config = dict(
    num_hidden_layers=15,
    vocab_size=8192,
    norm_place='pre',
    norm_eps=1e-06,
    positions='rope',
    rope_theta=38700.0,
    qk_norm=False,
    attn_scale=0.177,
    init='normal',
    init_std_down=0.00824,
    lr_mult_down=1.5,
    max_grad_norm=2.0,
    final_lr_fraction=0.03,
    max_seq_len=384,
    train_tokens=357900000,
)
MLP neurons of a small language model. Each row is named by its layer, matrix (gate and up: input weights) and neuron, and shows model dimensions 112-175. Each number is 200 + 30 x the weight over its row's rms, rounded and kept within 0 to 999. A neuron's up and down rows have the sign that makes its largest values positive.
After each neuron's rows, "fires on" lists the tokens most often at its 100 highest values on Wikipedia text that the model never trained on.

L9.gate146,226,173,187,222,157,160,186,167,232,202,170,203,201,191,227,191,199,239,207,199,240,230,206,231,191,176,193,166,230,192,150,193,200,217,175,213,217,155,186,193,214,248,198,180,281,222,200,227,207,191,211,176,218,179,215,199,110,185,191,175,165,201,201,246
L9.up146,193,217,221,230,241,236,181,246,164,229,154,200,205,239,208,227,139,220,192,183,164,214,232,196,252,197,236,178,156,190,165,224,189,205,200,220,169,204,172,222,214,237,246,221,267,217,215,159,244,192,243,206,151,150,176,189,201,232,206,169,187,145,233,230
fires on: " St", ".", " W"

L7.gate11,165,254,208,170,210,180,199,195,168,167,206,235,213,212,222,145,202,274,165,218,178,147,182,205,166,175,205,168,166,190,187,220,214,176,208,194,137,175,209,212,210,230,216,217,191,231,200,211,222,232,212,211,231,225,203,122,214,189,188,206,133,236,126,202
L7.up11,160,201,204,178,171,175,215,237,180,176,257,228,223,175,235,185,175,255,197,199,214,189,167,216,244,185,162,223,172,128,168,183,215,206,178,143,164,202,229,170,266,184,200,155,193,221,160,215,202,271,152,240,196,163,177,148,195,178,173,253,198,235,183,255
fires on: "2", "1", "6", "9", "8"

L9.gate189,208,199,185,223,231,201,187,190,229,175,202,193,193,165,164,176,188,244,201,238,182,181,222,191,200,160,235,193,210,158,230,166,218,244,196,183,174,183,215,199,164,173,177,143,231,176,194,251,179,237,216,191,205,193,206,186,184,150,193,215,260,201,243,138
L9.up189,167,228,236,191,220,189,217,199,203,187,204,189,199,165,265,202,243,242,206,191,238,224,261,239,201,191,148,217,204,229,235,197,191,188,214,313,181,237,237,216,204,193,150,196,186,204,222,179,213,171,187,154,202,166,235,238,172,177,208,222,159,189,202,231
fires on: "9", "0", "8", "and", "que", "7"

L9.gate64,199,186,180,218,216,223,194,188,191,148,158,182,233,202,204,196,202,201,228,224,194,181,216,201,184,177,225,291,214,179,194,214,193,220,148,182,215,182,178,201,162,172,223,192,252,192,226,250,221,159,201,218,152,183,193,232,224,182,157,177,197,214,204,209
L9.up64,218,212,166,240,191,236,193,182,176,171,185,252,218,200,212,149,226,219,189,236,205,190,159,231,220,201,206,261,157,210,239,199,190,239,195,181,215,274,243,190,218,186,189,190,192,217,181,139,203,212,163,191,158,220,185,236,173,227,242,228,194,188,234,172
fires on: " to", " \"", "'", "th", "bu", "to"

L12.gate355,193,198,222,220,217,291,168,226,175,191,164,207,217,207,160,162,221,213,278,187,171,207,181,168,172,191,199,243,203,244,208,177,168,187,164,177,192,190,182,137,186,236,208,187,202,222,209,202,152,139,216,231,191,263,258,203,174,243,174,183,213,245,247,162
L12.up355,233,201,202,210,214,197,169,145,168,196,169,197,185,141,201,142,207,182,215,188,205,194,152,177,164,185,227,223,228,186,258,228,167,206,238,183,158,235,201,160,154,167,187,182,224,229,201,180,168,184,204,227,196,275,180,231,143,224,212,239,186,135,228,179
fires on: " \"", "-"

L11.gate61,199,261,171,214,222,184,244,208,198,151,204,213,222,227,175,192,193,196,226,173,162,247,206,268,218,193,254,213,161,185,209,210,208,191,218,214,216,200,179,189,140,167,221,247,192,214,158,203,242,187,151,190,181,224,200,245,192,259,227,223,196,182,165,247
L11.up61,248,197,145,120,230,162,200,209,231,160,154,219,185,180,206,246,215,269,207,179,234,219,150,196,186,223,192,195,182,206,217,196,182,160,205,247,210,185,197,244,187,110,213,269,175,165,171,156,196,169,196,159,201,225,194,189,213,214,165,193,212,193,157,227
fires on: "–", " $", ".", "====", " ("

L8.gate469,180,164,182,206,173,200,191,187,195,233,158,173,161,171,227,128,201,180,176,156,282,196,207,243,189,247,183,175,182,159,218,219,149,249,172,210,178,237,197,189,188,160,216,224,201,193,157,247,157,202,223,156,213,205,269,227,202,225,245,204,209,205,225,177
L8.up469,176,212,244,222,171,230,174,197,185,173,259,243,197,238,252,149,179,235,147,201,149,189,182,188,258,193,219,149,192,192,159,216,243,206,270,203,252,205,182,191,199,191,187,224,210,162,176,200,176,220,199,202,270,242,197,245,206,227,213,205,147,212,165,214
fires on: ",", " and", " since", " that", " Since", " of"

L10.gate257,174,135,210,145,189,132,154,217,208,206,216,209,158,157,196,202,167,211,148,196,228,209,219,212,141,249,179,199,179,197,197,267,151,218,214,217,167,233,159,179,228,136,159,208,212,179,223,198,147,201,175,216,196,162,222,196,181,166,203,158,188,225,228,242
L10.up257,152,223,174,176,201,192,227,165,188,253,232,153,163,164,225,163,137,241,195,171,234,188,198,207,150,181,197,177,187,165,218,170,178,187,250,199,153,202,168,207,196,202,159,192,162,165,232,202,217,194,95,177,223,203,208,204,218,228,231,228,170,210,236,164
fires on: " P", " T", " G", " K", " S", " M"

L2.gate16,187,217,212,202,158,196,225,168,257,230,198,166,214,172,236,209,188,194,165,157,191,180,251,188,181,205,223,181,193,239,173,187,235,199,209,193,243,217,237,232,214,160,211,200,202,176,237,229,204,230,165,209,176,182,204,192,147,149,213,172,214,189,204,188
L2.up16,195,243,170,212,210,240,209,186,218,214,270,180,207,174,244,250,226,170,196,163,322,196,262,196,245,152,249,226,218,234,259,227,231,214,203,229,199,169,186,212,194,185,168,178,236,192,244,165,210,202,191,197,192,233,143,188,224,164,160,200,167,211,197,170
fires on: " B", " A", "h", " T", " Ma"

L7.gate179,229,204,165,180,183,219,210,152,218,169,202,233,159,190,220,133,182,193,144,161,196,224,199,251,211,218,182,166,165,136,216,167,237,264,164,198,156,203,237,251,231,207,233,168,148,207,234,157,198,207,206,153,273,199,207,223,170,221,202,206,184,209,193,198
L7.up179,233,179,175,226,274,222,254,185,201,185,240,229,184,257,183,197,183,212,174,162,196,138,199,179,227,217,213,184,176,218,217,200,212,227,239,215,207,148,253,188,206,242,224,190,181,211,175,148,269,173,187,202,263,192,232,248,261,193,164,204,206,191,170,149
fires on: ",", "),", " and"

L2.gate169,201,201,190,171,237,159,157,219,175,214,176,203,227,201,195,153,227,210,215,227,216,99,154,190,132,206,224,236,259,206,179,167,216,232,231,253,196,240,231,217,214,197,223,238,192,193,229,193,166,208,168,209,209,190,184,203,178,171,248,195,203,200,266,240
L2.up169,240,182,217,170,194,184,211,185,180,191,217,199,197,242,159,213,172,256,117,226,206,144,169,201,159,226,198,184,171,149,247,215,184,235,140,214,178,215,230,236,203,220,130,200,165,212,161,213,138,142,173,188,204,202,216,215,235,249,200,216,221,190,177,216
fires on: " |", "-", "t", "s"

L6.gate147,215,184,227,200,167,208,172,197,196,186,193,214,174,199,211,153,179,234,195,173,234,203,178,180,152,210,166,206,152,215,180,225,222,215,269,211,200,212,194,269,170,181,227,173,200,174,211,177,186,184,199,179,155,159,191,217,261,181,222,230,209,211,188,148
L6.up147,215,181,203,207,196,207,230,205,235,187,203,226,206,175,223,221,201,147,199,201,230,229,172,221,231,173,206,163,137,182,273,207,214,182,204,263,157,237,237,170,172,186,178,137,218,192,231,268,165,249,210,205,185,216,161,193,199,212,231,197,236,175,240,169
fires on: ",", " ", "1", "9", "),"

L6.gate83,246,208,232,180,235,133,212,191,215,214,144,175,268,182,157,215,183,237,179,213,212,204,174,229,178,198,242,175,172,216,183,195,224,215,199,208,198,231,187,225,158,159,215,218,266,201,183,191,258,245,187,216,202,224,157,214,212,148,160,171,196,153,233,222
L6.up83,264,224,189,185,184,219,212,274,154,123,170,229,203,166,233,175,182,189,233,176,246,203,231,198,182,164,219,162,215,206,275,208,212,234,195,241,146,235,211,148,189,148,170,209,200,262,223,229,213,193,169,168,216,199,241,190,210,200,191,228,224,171,180,227
fires on: "9", "8", "ale", "7", "ta"

L2.gate65,226,216,203,180,160,148,149,215,234,215,244,235,210,240,131,202,169,197,228,185,233,248,156,197,216,203,173,204,175,178,212,231,188,223,192,199,216,187,243,226,179,211,197,194,191,185,194,199,179,179,245,257,201,247,236,246,188,199,200,189,211,171,207,230
L2.up65,225,218,218,231,176,243,219,179,209,202,150,197,226,210,242,226,202,172,176,182,178,225,224,205,134,201,235,225,146,227,245,191,198,176,237,174,194,159,207,185,187,218,164,221,149,196,198,268,202,207,151,203,197,204,174,221,217,136,209,229,213,182,143,209
fires on: "==", " ==", "or", "---|---|---|---|"

L9.gate389,247,178,198,163,173,231,170,211,212,221,157,190,196,201,160,175,174,223,201,183,194,203,202,197,222,205,205,183,204,285,177,216,203,194,199,177,195,244,224,248,181,197,235,195,223,176,196,152,173,156,162,158,210,192,215,144,169,177,187,167,162,211,229,179
L9.up389,241,224,175,181,134,202,239,238,259,171,164,227,169,207,224,188,207,219,201,242,161,146,232,215,188,209,196,208,190,213,208,226,221,164,196,184,178,269,214,233,209,232,223,143,211,235,240,166,262,206,225,137,181,180,189,224,262,166,172,153,173,208,180,151
fires on: "1", "9"

L8.gate574,163,177,229,183,191,182,185,220,242,227,205,216,224,197,239,232,235,166,200,149,230,199,201,220,250,210,242,170,214,169,159,201,217,188,161,210,238,222,201,193,248,155,226,187,199,216,169,236,201,231,212,229,208,233,175,226,281,196,203,210,142,252,244,219
L8.up574,203,181,216,206,195,195,221,175,204,231,217,174,200,221,175,247,183,165,284,198,188,176,225,152,135,159,189,192,240,210,226,213,188,215,235,150,211,251,160,240,214,208,255,198,179,111,198,215,208,201,201,180,207,175,208,193,171,233,182,222,219,212,162,212
fires on: " ", "0"

L9.gate448,236,148,203,178,207,168,173,191,235,265,164,200,135,181,241,237,193,194,196,223,189,197,235,217,201,215,200,244,181,225,186,202,250,220,262,191,168,230,249,155,194,218,188,193,175,213,167,163,195,221,229,256,178,186,220,234,218,220,173,203,229,207,221,220
L9.up448,144,225,196,190,223,159,135,182,273,219,257,155,159,196,201,245,214,179,170,182,161,241,254,114,234,200,171,215,170,184,227,209,209,200,200,160,182,236,177,236,220,212,144,178,188,179,223,272,195,216,175,230,173,202,184,214,175,183,184,268,210,231,226,175
fires on: " ", "1", "2", "0", "8", "\n"

L7.gate624,219,201,158,205,214,195,258,141,220,143,210,175,158,117,239,187,225,226,201,246,200,168,214,265,219,231,160,164,152,153,142,194,225,220,206,189,162,209,192,176,224,199,224,249,252,196,225,171,220,209,197,161,213,175,179,200,207,167,197,165,212,181,201,237
L7.up624,157,212,211,176,236,198,174,172,221,137,216,176,235,178,223,187,198,225,191,198,187,200,238,188,209,156,242,269,222,225,226,239,223,200,200,206,222,216,218,205,209,177,174,159,159,204,259,218,232,202,257,154,239,205,205,242,258,251,214,216,246,212,136,221
fires on: "4", "5", "3", "7", "6", "9"

L6.gate198,95,225,209,209,194,225,157,205,230,150,221,229,250,150,231,185,204,215,209,221,253,218,202,192,164,262,134,179,202,250,198,209,208,169,218,215,202,236,219,218,158,182,197,195,237,201,200,179,209,193,200,219,232,213,249,200,217,156,174,200,206,173,189,175
L6.up198,175,222,196,234,158,223,214,204,202,181,218,201,192,170,143,161,209,195,156,150,175,237,172,191,188,241,182,170,197,223,176,227,262,160,219,191,197,143,217,193,173,253,252,226,209,155,208,202,197,227,171,180,197,220,220,236,231,185,200,184,198,245,204,218
fires on: "\n", ":", " as", " on", ",", " "

L10.gate601,194,245,198,208,157,145,186,206,164,201,225,185,187,210,179,203,199,174,180,157,130,177,187,175,197,190,189,189,184,198,222,120,192,159,260,196,225,189,149,196,197,178,202,218,163,145,192,140,197,175,199,171,187,157,214,247,169,175,180,152,199,219,255,158
L10.up601,224,180,194,224,216,220,214,235,149,213,223,240,150,207,220,164,222,202,179,213,200,182,186,194,232,189,200,152,171,219,224,248,170,205,185,169,192,215,149,212,240,181,191,250,202,191,158,232,219,210,142,200,186,159,163,208,204,242,184,152,200,191,172,181
fires on: " is", " was", "s", "ing", " became"

L6.gate407,164,189,202,144,187,195,212,202,238,204,224,185,201,149,245,175,220,257,220,162,181,210,209,162,180,213,240,144,220,192,199,167,208,201,168,178,213,197,203,154,179,199,255,194,215,182,216,197,222,162,188,201,210,228,178,219,220,200,218,164,220,260,211,156
L6.up407,255,194,196,189,225,202,190,173,147,222,202,161,166,260,180,232,176,226,235,198,200,192,204,182,184,200,216,210,201,201,196,165,247,259,254,128,203,201,234,244,220,138,260,242,209,194,210,177,219,185,177,204,187,197,218,195,182,166,208,161,220,178,219,207
fires on: "s", "es", " goals", " points", "0"

L8.gate269,184,213,219,217,194,189,176,262,189,217,187,236,124,210,180,199,182,199,226,159,175,224,196,160,204,254,206,210,184,241,212,220,203,213,237,231,209,239,141,197,191,175,206,215,190,206,285,194,197,158,156,215,280,243,185,154,155,197,225,197,231,245,174,195
L8.up269,213,235,195,166,221,210,239,204,220,223,223,140,154,228,195,186,210,185,163,196,164,226,273,222,190,207,165,249,160,222,244,193,197,175,206,187,208,181,212,219,189,179,221,238,204,207,251,253,230,181,150,164,213,180,179,178,241,185,199,171,186,240,184,171
fires on: "1", " ", "th", "S", " c", " to"

L7.gate432,163,196,262,218,245,177,185,181,250,230,206,178,212,234,196,246,203,152,217,183,158,184,240,234,176,120,193,206,139,242,138,264,197,215,213,187,216,163,194,202,136,185,226,216,278,180,170,173,222,214,224,179,171,173,234,246,271,206,216,166,172,199,189,203
L7.up432,173,237,215,238,217,230,249,207,225,174,189,182,186,217,210,234,204,187,207,197,262,212,188,224,196,184,224,135,219,186,184,177,143,175,171,230,196,221,175,129,222,217,208,200,190,214,196,239,181,227,148,167,186,201,200,193,217,196,222,184,171,207,235,201
fires on: "8", "9", "4", "6", "2"

L8.gate306,141,207,189,232,187,234,209,203,230,200,231,236,245,193,233,206,206,258,234,212,182,223,200,211,205,183,161,246,243,218,181,229,169,168,188,199,213,196,212,285,174,141,217,191,238,170,171,218,184,179,196,190,264,211,201,183,210,210,236,243,144,218,168,198
L8.up306,175,208,167,153,198,249,208,172,201,204,129,200,253,185,212,184,192,193,173,203,217,216,206,239,197,199,237,204,223,213,156,192,204,171,174,252,172,207,265,193,220,220,206,182,205,155,177,204,174,225,163,165,221,232,128,148,223,194,207,199,174,204,182,264
fires on: "\n", ":"

L7.gate403,174,135,211,218,177,236,201,212,151,189,184,238,172,146,212,225,202,240,202,214,186,185,225,184,216,201,181,226,237,211,175,226,180,181,160,239,189,199,179,208,241,191,166,233,184,166,244,187,135,207,226,233,196,219,146,233,156,263,189,227,164,211,196,184
L7.up403,200,199,187,174,242,185,189,131,170,190,215,208,215,164,174,194,203,197,194,247,210,212,189,182,150,225,165,209,190,141,228,212,199,203,181,172,174,202,234,272,221,176,183,230,204,186,207,204,155,123,168,172,182,135,164,226,166,245,179,190,199,166,145,206
fires on: " a", "ul"

L11.gate552,198,210,188,159,200,211,232,203,173,176,152,214,184,173,190,223,199,170,172,203,219,153,148,169,207,179,219,242,223,190,187,242,239,216,236,232,201,196,225,189,240,127,147,186,255,225,247,189,185,184,201,213,213,201,253,199,201,161,261,242,185,162,180,175
L11.up552,166,229,177,198,214,200,172,185,175,149,271,167,181,167,248,235,249,205,237,218,224,195,190,260,218,195,182,161,230,215,173,199,232,183,247,177,187,275,240,180,230,246,259,155,152,167,203,155,182,220,202,164,173,241,206,191,161,172,187,204,225,170,206,226
fires on: " ", " (", "-", " Ru"

L7.gate694,206,179,206,169,209,182,212,245,196,239,194,148,219,188,152,207,207,214,191,163,170,230,118,219,200,196,152,151,182,212,192,198,189,183,154,203,177,124,221,229,209,153,203,188,185,240,161,228,120,153,188,218,225,204,229,203,176,147,189,145,209,237,215,186
L7.up694,162,221,218,223,171,238,217,187,171,184,237,202,176,217,213,164,212,224,227,255,123,175,176,214,180,244,194,169,233,211,183,197,242,207,152,191,168,208,190,223,189,201,158,166,202,185,171,187,214,195,169,164,197,198,184,172,174,137,224,168,239,225,236,162
fires on: "1", "8", "9", "7"

L2.gate334,233,218,224,247,191,232,215,217,256,204,239,184,148,222,199,173,190,256,157,221,198,211,208,203,276,253,216,217,117,226,179,185,252,227,239,183,217,178,212,157,179,134,191,134,215,192,140,217,137,131,178,196,178,212,144,184,155,185,206,191,197,211,241,270
L2.up334,191,186,205,192,193,232,194,182,231,227,216,211,179,215,137,215,156,177,191,220,210,193,169,227,259,168,156,182,238,188,208,229,210,140,225,264,206,250,219,247,231,193,226,158,235,171,155,203,237,172,167,188,196,165,218,186,205,253,224,210,155,173,223,157
fires on: "t", "st", "tt", "4", "ar", "-"

L7.gate402,161,203,192,219,152,188,205,229,165,183,176,223,229,242,224,181,210,221,189,156,185,232,162,189,213,195,223,170,149,195,277,211,210,235,180,221,209,172,200,144,179,218,262,163,227,202,227,182,174,217,212,163,223,198,234,162,148,172,182,190,200,256,215,166
L7.up402,202,164,178,231,219,209,148,257,202,229,255,183,175,218,203,199,203,154,226,214,198,221,230,177,223,250,211,179,177,135,176,225,228,149,179,268,192,167,183,195,221,197,220,210,246,224,127,154,256,212,168,268,184,212,219,218,232,174,235,174,148,225,204,204
fires on: ".", " St", " #", " Mon"

L6.gate138,192,216,221,178,206,221,229,223,205,247,164,178,181,188,176,183,249,202,236,231,219,222,203,169,226,186,182,194,196,161,192,185,235,175,173,255,238,200,217,188,153,187,204,200,193,207,165,191,203,223,227,233,185,251,251,189,205,99,172,141,146,150,169,178
L6.up138,149,195,223,269,198,218,263,217,158,241,197,243,224,159,202,146,168,211,155,165,187,148,224,198,217,189,268,223,233,225,232,169,241,186,187,233,158,171,189,240,188,127,194,183,168,199,216,136,243,189,202,175,155,203,198,181,202,218,181,205,213,254,222,196
fires on: "8", "1", "7", "0"

L8.gate583,225,159,226,244,199,227,204,224,155,219,194,216,168,162,197,229,176,232,159,234,218,206,157,180,196,200,196,219,148,236,174,198,188,220,226,175,227,238,172,230,196,267,200,184,212,216,114,210,160,229,154,153,167,215,213,211,141,219,251,250,212,154,170,191
L8.up583,191,156,227,152,189,208,235,216,185,184,249,217,227,182,247,180,215,220,215,229,232,244,204,168,190,223,133,193,215,179,145,231,229,204,140,199,177,209,196,195,131,148,161,156,209,164,181,195,214,200,203,166,214,237,170,287,184,215,207,228,162,176,177,203
fires on: " ", "-", " \""

L9.gate113,154,230,138,190,229,205,201,152,232,211,210,181,166,183,183,301,228,151,163,228,215,164,223,175,204,222,280,199,205,253,186,243,140,173,215,217,217,202,185,183,218,204,228,228,202,192,181,151,275,223,244,243,223,207,221,192,178,195,189,212,205,191,184,220
L9.up113,201,161,195,171,272,192,167,179,238,166,173,187,211,179,179,190,222,170,165,193,230,197,248,162,258,273,183,238,230,188,200,208,242,167,156,187,185,222,228,238,213,157,128,158,165,190,187,152,212,167,189,203,203,223,163,142,194,194,210,220,240,238,180,199
fires on: "2", " of", "0", " starring", "–"

L6.gate613,176,204,231,171,226,159,182,160,167,223,181,221,196,252,208,168,202,250,183,184,182,203,206,181,137,205,176,181,178,207,223,208,203,231,164,199,174,209,263,206,249,255,239,157,228,200,192,243,191,182,201,222,197,224,168,144,210,198,224,251,195,167,229,169
L6.up613,155,158,199,180,179,206,180,216,203,247,182,226,262,245,213,138,231,218,211,196,247,191,226,231,245,147,183,247,218,271,252,195,206,169,252,206,230,220,188,204,224,265,203,180,203,261,191,205,187,208,247,182,231,174,225,207,213,228,153,171,187,197,148,200
fires on: "6", "5", "7", "4", "8"

L7.gate551,165,204,217,200,218,153,213,196,237,192,163,164,170,150,237,174,174,205,200,164,177,213,192,228,194,174,151,207,189,187,216,190,200,221,252,231,147,203,218,185,186,231,190,226,231,274,232,189,201,183,204,197,109,146,242,145,189,205,218,210,184,224,175,245
L7.up551,216,188,220,177,151,178,221,147,232,120,291,217,277,200,190,211,196,165,142,172,201,170,209,237,209,156,193,221,204,203,193,211,181,167,184,131,195,216,250,211,229,205,226,186,226,170,221,171,233,228,171,179,237,216,150,162,225,208,234,193,177,221,155,203
fires on: "9", " ", "1", "0", "4"

L7.gate16,159,143,179,217,169,232,201,178,189,195,144,224,216,172,173,200,187,202,163,181,163,183,235,174,220,245,193,230,175,227,194,223,155,196,221,201,236,192,191,163,254,158,210,227,229,203,140,226,200,222,147,191,186,233,179,198,196,222,205,193,254,219,184,211
L7.up16,181,176,162,223,211,188,229,138,207,206,180,217,230,195,224,208,210,207,207,214,210,171,223,170,186,230,228,171,192,185,214,278,276,183,212,204,227,222,229,193,209,173,164,202,218,213,184,149,179,132,199,231,187,181,244,210,198,183,201,147,217,226,190,203
fires on: " a"

L9.gate245,157,202,195,165,187,199,172,266,138,178,203,196,211,205,229,190,235,243,239,211,195,218,186,216,208,218,195,236,183,165,210,225,221,230,152,181,157,196,189,184,230,224,234,134,193,156,188,173,224,231,212,218,212,193,188,176,183,174,207,185,274,206,238,229
L9.up245,185,191,191,183,216,275,201,210,227,187,204,181,164,197,200,181,215,167,169,229,206,210,241,264,223,189,191,194,197,130,237,235,210,270,180,226,200,207,200,160,184,200,248,156,202,159,157,186,176,197,194,197,101,216,247,214,186,156,183,225,215,180,212,224
fires on: "1", "0", "9", " ", "8", "\n"

L8.gate642,181,207,164,237,223,215,241,173,200,201,209,207,241,186,213,195,236,207,161,245,223,222,180,201,278,193,183,243,183,230,177,206,140,177,207,207,202,191,226,173,242,150,146,187,217,183,196,238,247,232,197,142,227,201,158,230,201,154,212,206,234,228,198,159
L8.up642,209,235,179,163,180,228,234,133,186,181,187,207,225,207,187,230,187,238,173,180,182,211,188,196,212,259,217,240,234,170,161,199,205,247,255,205,192,166,235,192,206,160,140,210,198,187,178,226,174,165,157,152,207,183,212,212,218,134,179,252,190,194,214,210
fires on: "\n"

L9.gate49,222,264,203,226,196,196,198,186,193,240,240,212,219,245,198,186,199,217,223,179,172,232,189,194,195,206,187,203,208,258,221,176,225,159,202,183,151,120,188,190,217,189,268,194,160,168,167,162,198,185,224,172,159,154,255,216,184,187,266,182,251,197,247,187
L9.up49,204,183,206,222,176,190,145,167,170,169,228,169,258,214,200,181,217,171,231,177,194,205,219,206,214,150,223,220,235,202,142,227,185,213,199,207,190,184,234,177,209,202,188,202,275,206,182,191,224,116,181,158,201,117,175,153,192,167,234,180,185,195,152,145
fires on: " was", "ly", " is", " been", " most", ","

L6.gate171,228,244,224,172,174,201,196,201,179,208,161,237,174,237,153,143,194,220,235,174,246,181,216,208,227,190,231,180,159,232,201,197,192,216,212,247,188,198,212,192,126,254,179,188,211,183,178,193,173,254,194,167,227,255,242,156,181,184,195,154,223,210,278,205
L6.up171,233,197,206,218,181,239,191,215,214,160,170,232,241,150,236,215,125,206,191,167,178,218,213,210,246,191,189,170,225,222,195,192,178,222,257,228,189,225,175,196,148,219,165,182,177,185,190,174,171,222,232,221,185,232,204,192,203,199,187,216,256,190,207,213
fires on: "'", "0", "8", "6", " |", "7"

L12.gate615,215,246,181,236,183,209,175,235,206,168,218,221,204,151,231,191,264,148,238,189,200,219,180,171,235,230,169,182,193,213,188,230,208,227,241,165,186,202,155,266,197,218,222,190,199,180,245,208,206,179,170,214,140,209,217,226,195,221,217,251,157,164,155,220
L12.up615,150,164,194,116,197,211,230,196,179,182,262,229,243,200,197,205,195,189,237,204,221,188,175,202,147,211,206,197,173,159,155,216,224,207,216,187,222,188,160,165,234,176,157,139,221,219,164,213,244,191,213,141,155,214,208,231,238,234,227,210,176,225,203,235
fires on: "-", "\n", " \"", "===", " un"

L11.gate297,211,210,230,182,213,231,221,132,240,223,259,211,234,239,240,211,198,226,191,190,206,232,238,126,233,176,211,256,184,201,152,204,184,159,191,191,158,224,133,201,191,233,227,181,204,175,234,204,198,161,195,191,169,172,244,173,172,192,213,188,179,189,215,208
L11.up297,201,201,214,190,163,248,170,176,237,181,242,198,172,176,212,181,154,215,227,201,277,183,146,187,235,151,199,247,212,213,228,241,163,202,200,244,172,166,160,261,201,165,207,228,205,176,152,223,272,266,222,228,203,215,192,191,241,221,216,218,217,197,231,184
fires on: " A", " Ro", " Ma", " Ca", " Te", "Ma"

L7.gate388,175,194,189,198,209,259,215,191,192,189,213,199,162,217,194,196,221,196,194,217,135,204,205,210,192,217,246,220,207,212,161,181,214,223,236,203,177,135,201,208,146,193,202,164,164,199,214,248,186,187,177,216,256,198,205,195,159,206,195,204,148,204,195,212
L7.up388,208,165,197,228,225,189,191,253,165,240,201,223,146,263,202,171,181,232,189,177,214,149,180,193,242,251,174,214,218,211,155,183,242,164,213,216,134,227,159,206,198,203,253,141,181,203,166,187,195,163,172,203,211,190,200,278,206,167,194,147,180,221,191,193
fires on: "s", "),", "c", "am", ")"

L11.gate363,143,187,200,228,155,132,189,146,226,230,167,203,209,199,193,218,192,187,184,238,190,155,140,237,160,190,185,132,200,200,194,180,238,219,162,208,217,187,230,185,228,249,239,158,203,231,118,231,162,217,193,172,215,218,199,230,269,206,200,230,221,207,203,186
L11.up363,178,194,169,171,176,262,216,182,173,230,153,236,187,253,225,217,214,215,205,203,188,210,199,202,263,222,226,193,173,143,224,203,184,175,229,214,222,211,156,191,251,134,215,203,235,198,211,154,191,157,206,178,239,170,189,244,214,183,155,168,137,231,147,184
fires on: "2", "0", " two", "7", "8", "3"

L12.gate236,246,153,152,214,220,204,237,226,192,203,192,219,151,172,206,122,192,165,212,165,200,209,186,199,218,198,232,191,195,170,158,186,247,212,212,228,210,252,176,170,164,209,214,127,158,224,203,246,194,155,182,210,193,188,183,204,206,160,222,281,224,198,235,200
L12.up236,169,192,220,195,212,215,249,185,191,181,220,160,175,152,199,161,201,169,215,206,211,251,189,243,174,192,227,182,184,198,212,206,218,212,200,200,145,205,216,190,225,189,257,145,173,188,188,216,258,187,189,171,165,227,236,240,185,153,206,182,216,192,235,144
fires on: " ", " (", "–"

L8.gate100,209,205,190,266,239,160,210,208,206,235,190,198,184,225,211,126,252,212,223,158,187,139,159,145,162,265,182,187,205,191,175,197,182,150,195,214,152,181,172,234,193,196,158,185,224,163,162,165,180,180,192,239,222,184,194,198,206,177,219,161,196,196,198,204
L8.up100,208,226,165,188,182,172,221,123,191,194,212,233,222,218,199,208,161,228,197,148,218,177,162,219,124,268,201,184,188,196,187,168,189,212,148,213,214,169,173,230,204,207,213,228,211,216,171,234,189,165,180,229,184,199,250,242,194,248,192,186,203,193,221,211
fires on: "–", " and", "s", " due", "-"